Weights of a small transformer language model: 4860 steps.
MLP neurons of a small language model. Each row is named by its layer, matrix (up: input weights) and neuron, and shows model dimensions 80-175. Each number is 50 + 10 x the weight over its row's rms, rounded and kept within 0 to 99.
After each neuron's rows, "fires in" lists the words (lower case) most often at its 100 highest values on Wikipedia text that the model never trained on.

L5.up348:59 48 57 43 44 44 61 43 52 39 52 56 45 42 53 37 45 52 57 49 58 39 43 55 57 42 63 49 48 48 42 53 42 57 45 32 63 63 27 60 35 39 55 59 40 45 49 51 69 42 61 59 42 77 38 44 55 56 70 52 40 55 39 66 36 55 52 43 48 45 58 61 33 48 48 64 37 34 55 40 50 48 53 45 61 28 51 61 40 43 54 40 72 30 48 53
fires in: "by", "of", "this", "all", "his", "on"

L4.up1208:30 62 50 51 48 53 43 54 67 54 46 61 48 54 44 53 56 42 46 48 33 50 28 51 65 32 59 54 61 62 45 26 50 57 48 57 46 41 31 60 59 56 72 54 53 51 53 31 55 52 59 60 56 29 47 42 64 51 62 48 42 44 71 53 74 51 57 50 52 43 58 49 45 65 52 64 49 37 49 47 64 33 46 53 46 49 69 44 46 52 38 59 44 43 44 51
fires in: "a", "two", "one", "his", "three", "without"

L4.up743:52 45 58 61 47 42 61 57 44 50 49 46 48 52 63 35 48 45 48 46 76 52 53 46 71 36 40 52 49 42 43 47 61 46 44 60 44 46 54 52 38 35 51 53 52 56 54 54 44 61 48 67 51 52 55 48 29 48 46 58 49 43 65 46 57 52 56 34 31 43 45 40 50 52 40 51 49 56 44 60 49 46 47 52 41 35 55 57 53 46 56 55 62 28 41 49
fires in: "of", "writing"

L4.up220:37 48 56 44 36 47 53 48 42 47 55 42 51 56 37 58 34 65 54 53 40 73 47 51 63 46 47 35 62 42 39 52 45 52 48 63 58 52 64 53 52 47 46 51 40 32 60 72 55 48 53 46 45 46 57 53 47 48 63 54 74 38 52 40 51 49 46 45 49 55 31 47 57 62 51 56 43 57 46 52 66 42 73 46 42 55 60 35 24 60 43 43 57 49 52 53
fires in: "that", "because", "while", "his"

L5.up1353:39 45 33 66 52 49 50 61 41 25 44 57 44 58 49 46 49 45 35 47 47 55 50 47 51 37 44 52 43 74 54 47 41 59 57 63 69 42 33 63 50 46 53 40 62 48 47 42 48 60 40 71 41 47 56 44 64 67 50 50 41 66 52 45 45 61 53 43 45 62 31 53 46 57 56 53 53 46 40 51 33 49 37 53 42 47 40 53 64 50 53 56 62 49 41 52
fires in: "that", "compilation", "were"

L9.up785:36 38 57 64 47 48 34 51 39 48 60 56 50 45 55 47 56 62 55 50 35 43 55 74 50 68 43 66 45 50 55 39 56 58 78 34 45 72 46 45 45 63 56 47 58 55 36 40 47 50 65 44 37 40 45 46 44 51 64 57 49 37 58 14 53 58 45 52 36 59 53 49 46 39 59 65 60 58 54 36 43 53 61 51 52 29 55 49 41 48 42 53 54 58 73 60
fires in: "by", "to", "was", "and"

L4.up607:55 48 37 33 56 36 60 43 52 52 56 46 45 55 46 66 54 52 52 33 40 35 62 45 62 35 58 51 69 60 55 56 61 40 55 43 47 50 59 71 45 55 65 43 48 61 69 63 56 47 50 38 38 53 55 61 42 48 39 53 47 43 49 59 49 48 57 49 46 51 61 58 23 45 55 54 52 37 51 48 57 48 58 49 40 43 44 36 30 57 51 53 39 40 44 77
fires in: "because", "where", "if", "that", "but"

L7.up1459:46 54 51 63 61 57 37 47 54 77 34 58 58 44 51 45 55 43 45 56 55 34 41 47 58 44 50 56 64 41 51 48 32 44 56 51 72 62 58 56 69 52 38 39 50 36 53 38 68 56 44 53 43 54 41 40 47 47 28 45 57 45 58 63 65 40 48 47 65 61 54 52 43 47 35 57 57 64 51 28 38 46 48 34 53 62 47 45 41 70 51 29 48 46 43 27
fires in: "in", "to", "from"

L4.up744:52 58 61 59 70 45 43 70 61 35 40 54 41 57 56 50 58 54 45 41 50 51 58 53 43 51 29 53 68 45 64 60 51 59 68 75 55 71 39 56 47 45 54 49 54 42 40 62 51 42 34 47 60 37 60 45 41 64 65 40 53 45 39 44 46 34 54 32 49 51 41 62 43 35 58 31 33 45 47 49 55 30 50 57 53 40 35 32 41 37 49 48 43 54 48 59
fires in: "to", "that", "2020", "although", "while"

L4.up825:59 46 48 55 62 35 38 24 62 46 51 72 42 58 41 53 49 64 62 42 48 55 59 35 68 40 64 59 45 41 37 61 64 63 45 58 50 47 69 49 63 67 61 57 57 45 41 32 28 45 53 40 51 50 38 50 31 44 61 66 53 30 44 38 65 42 50 40 46 35 44 31 51 75 58 56 47 56 57 50 21 47 38 53 47 51 32 41 42 32 49 37 47 50 62 42
fires in: "which", "and", "to", "where", "2"

L9.up1097:38 57 45 68 39 50 51 53 35 45 51 59 48 88 53 31 56 25 58 52 60 39 39 57 60 61 35 29 57 62 39 40 52 60 58 48 72 55 49 47 22 57 40 52 43 35 51 50 45 68 57 52 38 59 39 44 51 55 52 45 46 45 49 41 65 55 56 51 54 43 37 41 43 61 47 66 45 47 34 39 52 65 50 39 38 49 55 51 52 61 46 49 44 49 45 48
fires in: "an"

L5.up741:53 66 45 49 57 51 62 48 58 39 44 48 53 68 64 49 60 36 51 52 55 46 40 51 53 43 42 67 62 53 53 56 45 52 74 49 45 36 44 28 40 45 60 54 43 39 67 65 51 72 36 70 60 41 50 59 68 41 67 46 50 48 51 53 49 48 51 60 43 53 43 54 41 51 40 35 62 47 50 56 49 59 47 40 51 36 34 62 38 43 63 61 57 33 50 46
fires in: "to", "for", "among", "of", "without", "on"

L4.up134:34 48 53 61 62 57 49 55 61 40 47 44 45 42 50 42 45 45 34 50 39 44 64 72 55 62 50 44 61 63 43 57 36 56 51 37 38 50 63 37 68 48 45 63 65 42 43 61 51 62 46 30 63 51 59 43 50 44 40 54 64 52 40 51 52 59 58 40 50 43 44 64 42 49 59 54 52 51 43 57 50 43 62 47 56 46 56 33 68 50 41 63 64 47 14 57
fires in: "which", "tier", "debut"

L7.up1137:43 34 41 46 46 46 40 46 39 56 57 38 64 36 44 57 49 43 52 39 56 59 71 74 57 38 46 72 55 56 29 38 68 46 36 47 43 56 57 52 36 32 61 48 44 53 53 62 63 58 62 62 56 65 55 78 40 71 48 61 51 50 30 38 57 47 43 45 59 47 53 48 43 67 55 44 47 53 35 46 51 49 55 28 46 55 54 26 62 54 75 62 41 48 55 66
fires in: "of", "that"

L7.up171:57 50 49 32 56 46 65 50 60 43 45 57 66 49 49 73 57 53 54 52 56 56 52 51 43 55 43 69 66 65 39 35 60 59 44 21 30 57 68 57 61 50 54 36 35 48 59 62 37 51 48 43 62 59 63 51 57 43 68 66 56 53 50 61 58 60 41 46 50 40 59 55 36 48 65 50 42 53 49 67 42 54 50 62 37 63 40 44 54 40 62 70 35 52 52 55
fires in: "that", "when", "whilst", "if", "because"

L5.up178:58 42 22 46 49 27 59 44 53 48 54 52 42 60 54 62 57 51 61 56 33 49 37 41 49 42 51 51 50 31 71 48 61 38 29 52 41 58 62 47 63 26 61 61 56 59 65 49 42 39 48 55 60 46 42 37 46 52 47 60 62 34 59 46 54 41 36 46 50 41 41 54 48 53 36 49 55 35 54 57 63 61 63 52 51 35 51 56 49 42 39 70 50 51 57 55
fires in: "one", "member"

L4.up1385:59 52 62 34 59 41 52 42 68 49 41 35 39 54 48 53 72 43 52 64 55 30 41 39 47 66 46 40 43 46 64 65 39 32 41 65 53 49 52 54 31 39 54 64 57 41 66 48 61 49 58 50 58 47 47 38 53 45 49 52 64 41 43 43 55 55 38 37 64 54 64 34 62 68 50 50 43 41 54 59 30 48 32 36 46 51 50 37 43 57 43 58 50 61 66 32
fires in: "under", "to", "at", "including", "from", "for"

L7.up954:49 58 40 35 42 34 53 47 57 41 71 68 49 43 51 40 61 54 40 52 36 53 50 55 38 42 51 38 45 57 63 58 56 43 46 33 55 84 46 50 58 34 59 48 47 54 50 63 55 45 55 50 42 58 45 53 62 55 52 45 44 60 49 49 51 47 58 55 47 44 52 69 44 57 56 54 47 57 45 34 40 48 57 49 33 49 61 37 37 53 57 46 45 46 56 50
fires in: "an"

L4.up16:41 46 36 56 43 50 53 55 50 35 41 56 47 59 62 56 51 69 45 52 59 43 28 42 57 26 58 45 55 69 53 54 48 69 65 47 57 49 49 69 21 43 60 73 47 53 55 51 53 50 42 55 61 36 63 53 40 39 43 39 45 42 37 56 40 50 46 51 54 38 65 38 43 51 71 40 53 51 64 54 38 34 39 40 46 47 56 53 53 46 47 51 56 67 63 58
fires in: "that", "to", "announced", "said", "described", "praised"

L7.up322:47 49 36 45 36 44 45 65 57 55 48 32 53 39 70 53 59 54 62 43 56 56 65 66 55 42 49 55 44 55 56 50 32 64 56 48 48 54 39 53 37 41 32 55 63 57 41 46 37 68 37 50 43 32 68 51 63 35 47 45 35 56 43 60 41 64 59 29 44 49 71 36 51 56 57 59 53 43 66 62 51 64 48 38 38 40 27 43 66 43 41 58 48 40 41 34
fires in: "a", "to", "by", "compilation"

L7.up131:52 34 43 62 46 53 36 61 65 58 50 62 59 65 67 60 61 31 48 47 45 39 29 67 59 36 61 64 61 38 52 49 41 38 59 43 49 38 38 53 59 43 47 65 57 53 57 62 65 45 44 39 42 33 50 35 35 46 38 63 48 50 45 42 48 67 75 57 44 38 53 56 53 39 60 70 39 45 60 37 42 31 58 45 45 43 57 57 71 42 41 47 60 62 48 46
fires in: "in", "0", "to", "1", "2", "at"

L9.up34:44 64 51 38 56 47 45 51 57 53 59 46 47 53 45 51 49 47 63 70 67 48 51 47 42 64 54 46 59 44 44 39 68 67 41 48 39 52 65 38 38 39 40 57 46 42 36 59 53 46 32 46 49 52 69 32 59 41 49 50 66 47 71 65 48 59 30 23 54 47 51 55 39 39 39 44 46 62 58 49 43 46 46 48 52 43 57 55 53 39 46 56 47 70 51 44
fires in: "in", "from"

L7.up215:42 47 47 58 51 32 33 50 33 60 43 27 46 48 59 52 34 60 34 64 59 41 69 47 58 61 56 66 57 43 41 45 46 58 60 45 60 59 53 57 35 54 44 66 44 46 43 70 67 31 66 46 62 44 58 44 49 68 46 57 66 47 49 49 53 56 51 38 52 48 32 63 41 46 45 60 35 44 59 45 36 49 58 45 57 45 52 38 55 57 46 71 54 48 43 59
fires in: "at", "cingulatus"

L5.up774:69 41 59 52 53 35 58 50 59 32 31 44 39 48 50 45 41 59 40 45 65 52 31 51 48 54 50 50 50 52 47 42 44 57 38 56 47 72 58 54 59 62 40 53 52 33 57 48 42 57 70 51 51 39 57 53 53 54 51 69 38 40 36 52 45 39 30 44 62 46 43 46 42 33 46 51 27 42 62 49 44 50 67 52 51 39 57 46 47 54 38 54 57 47 53 56
fires in: "which", "for", "that", "coyote", "under"

L4.up415:48 29 48 39 49 63 46 38 58 43 39 38 56 31 67 35 41 50 54 36 54 63 36 32 46 31 46 61 64 50 35 49 66 49 37 49 45 45 42 60 55 44 41 57 47 44 51 63 44 56 49 57 53 82 60 61 52 42 62 46 60 49 32 61 60 51 53 69 49 49 47 48 38 48 69 46 73 53 28 71 55 42 43 47 37 41 47 50 52 42 48 49 65 43 55 48
fires in: "of", "seychelles", "turns"

L7.up1147:50 39 51 44 41 44 32 53 52 65 53 47 53 56 69 56 33 49 33 40 64 36 56 47 56 48 41 47 45 45 41 51 54 46 44 47 37 41 54 54 63 71 51 67 43 38 67 52 63 61 48 48 51 56 59 52 65 48 42 50 54 60 37 39 38 45 44 52 62 60 45 50 53 29 55 47 68 42 62 64 54 48 43 44 42 48 59 34 57 49 48 48 43 41 40 48
fires in: "which", "to", "would"

L9.up135:57 56 52 59 52 50 66 46 34 59 69 48 29 47 47 38 48 36 33 77 49 56 51 52 61 41 66 48 64 72 56 52 47 59 47 57 65 49 61 55 51 56 59 80 54 41 44 48 55 39 59 39 64 42 45 59 60 47 43 63 48 42 69 45 54 55 53 50 68 40 54 44 40 59 55 44 54 47 47 49 51 41 38 53 46 35 50 64 45 50 38 70 63 28 42 60
fires in: "first", "an", "its"

L9.up614:53 34 57 39 25 51 54 56 37 50 62 47 50 53 45 31 54 37 20 44 49 44 50 41 52 47 52 54 45 59 50 61 56 41 52 48 56 55 55 59 63 54 54 61 59 57 57 60 57 54 43 49 52 65 34 45 52 44 29 40 50 74 47 41 47 38 54 50 47 42 42 56 62 41 45 60 33 48 34 45 57 49 66 62 42 38 42 49 52 47 55 62 51 57 64 48
fires in: "an"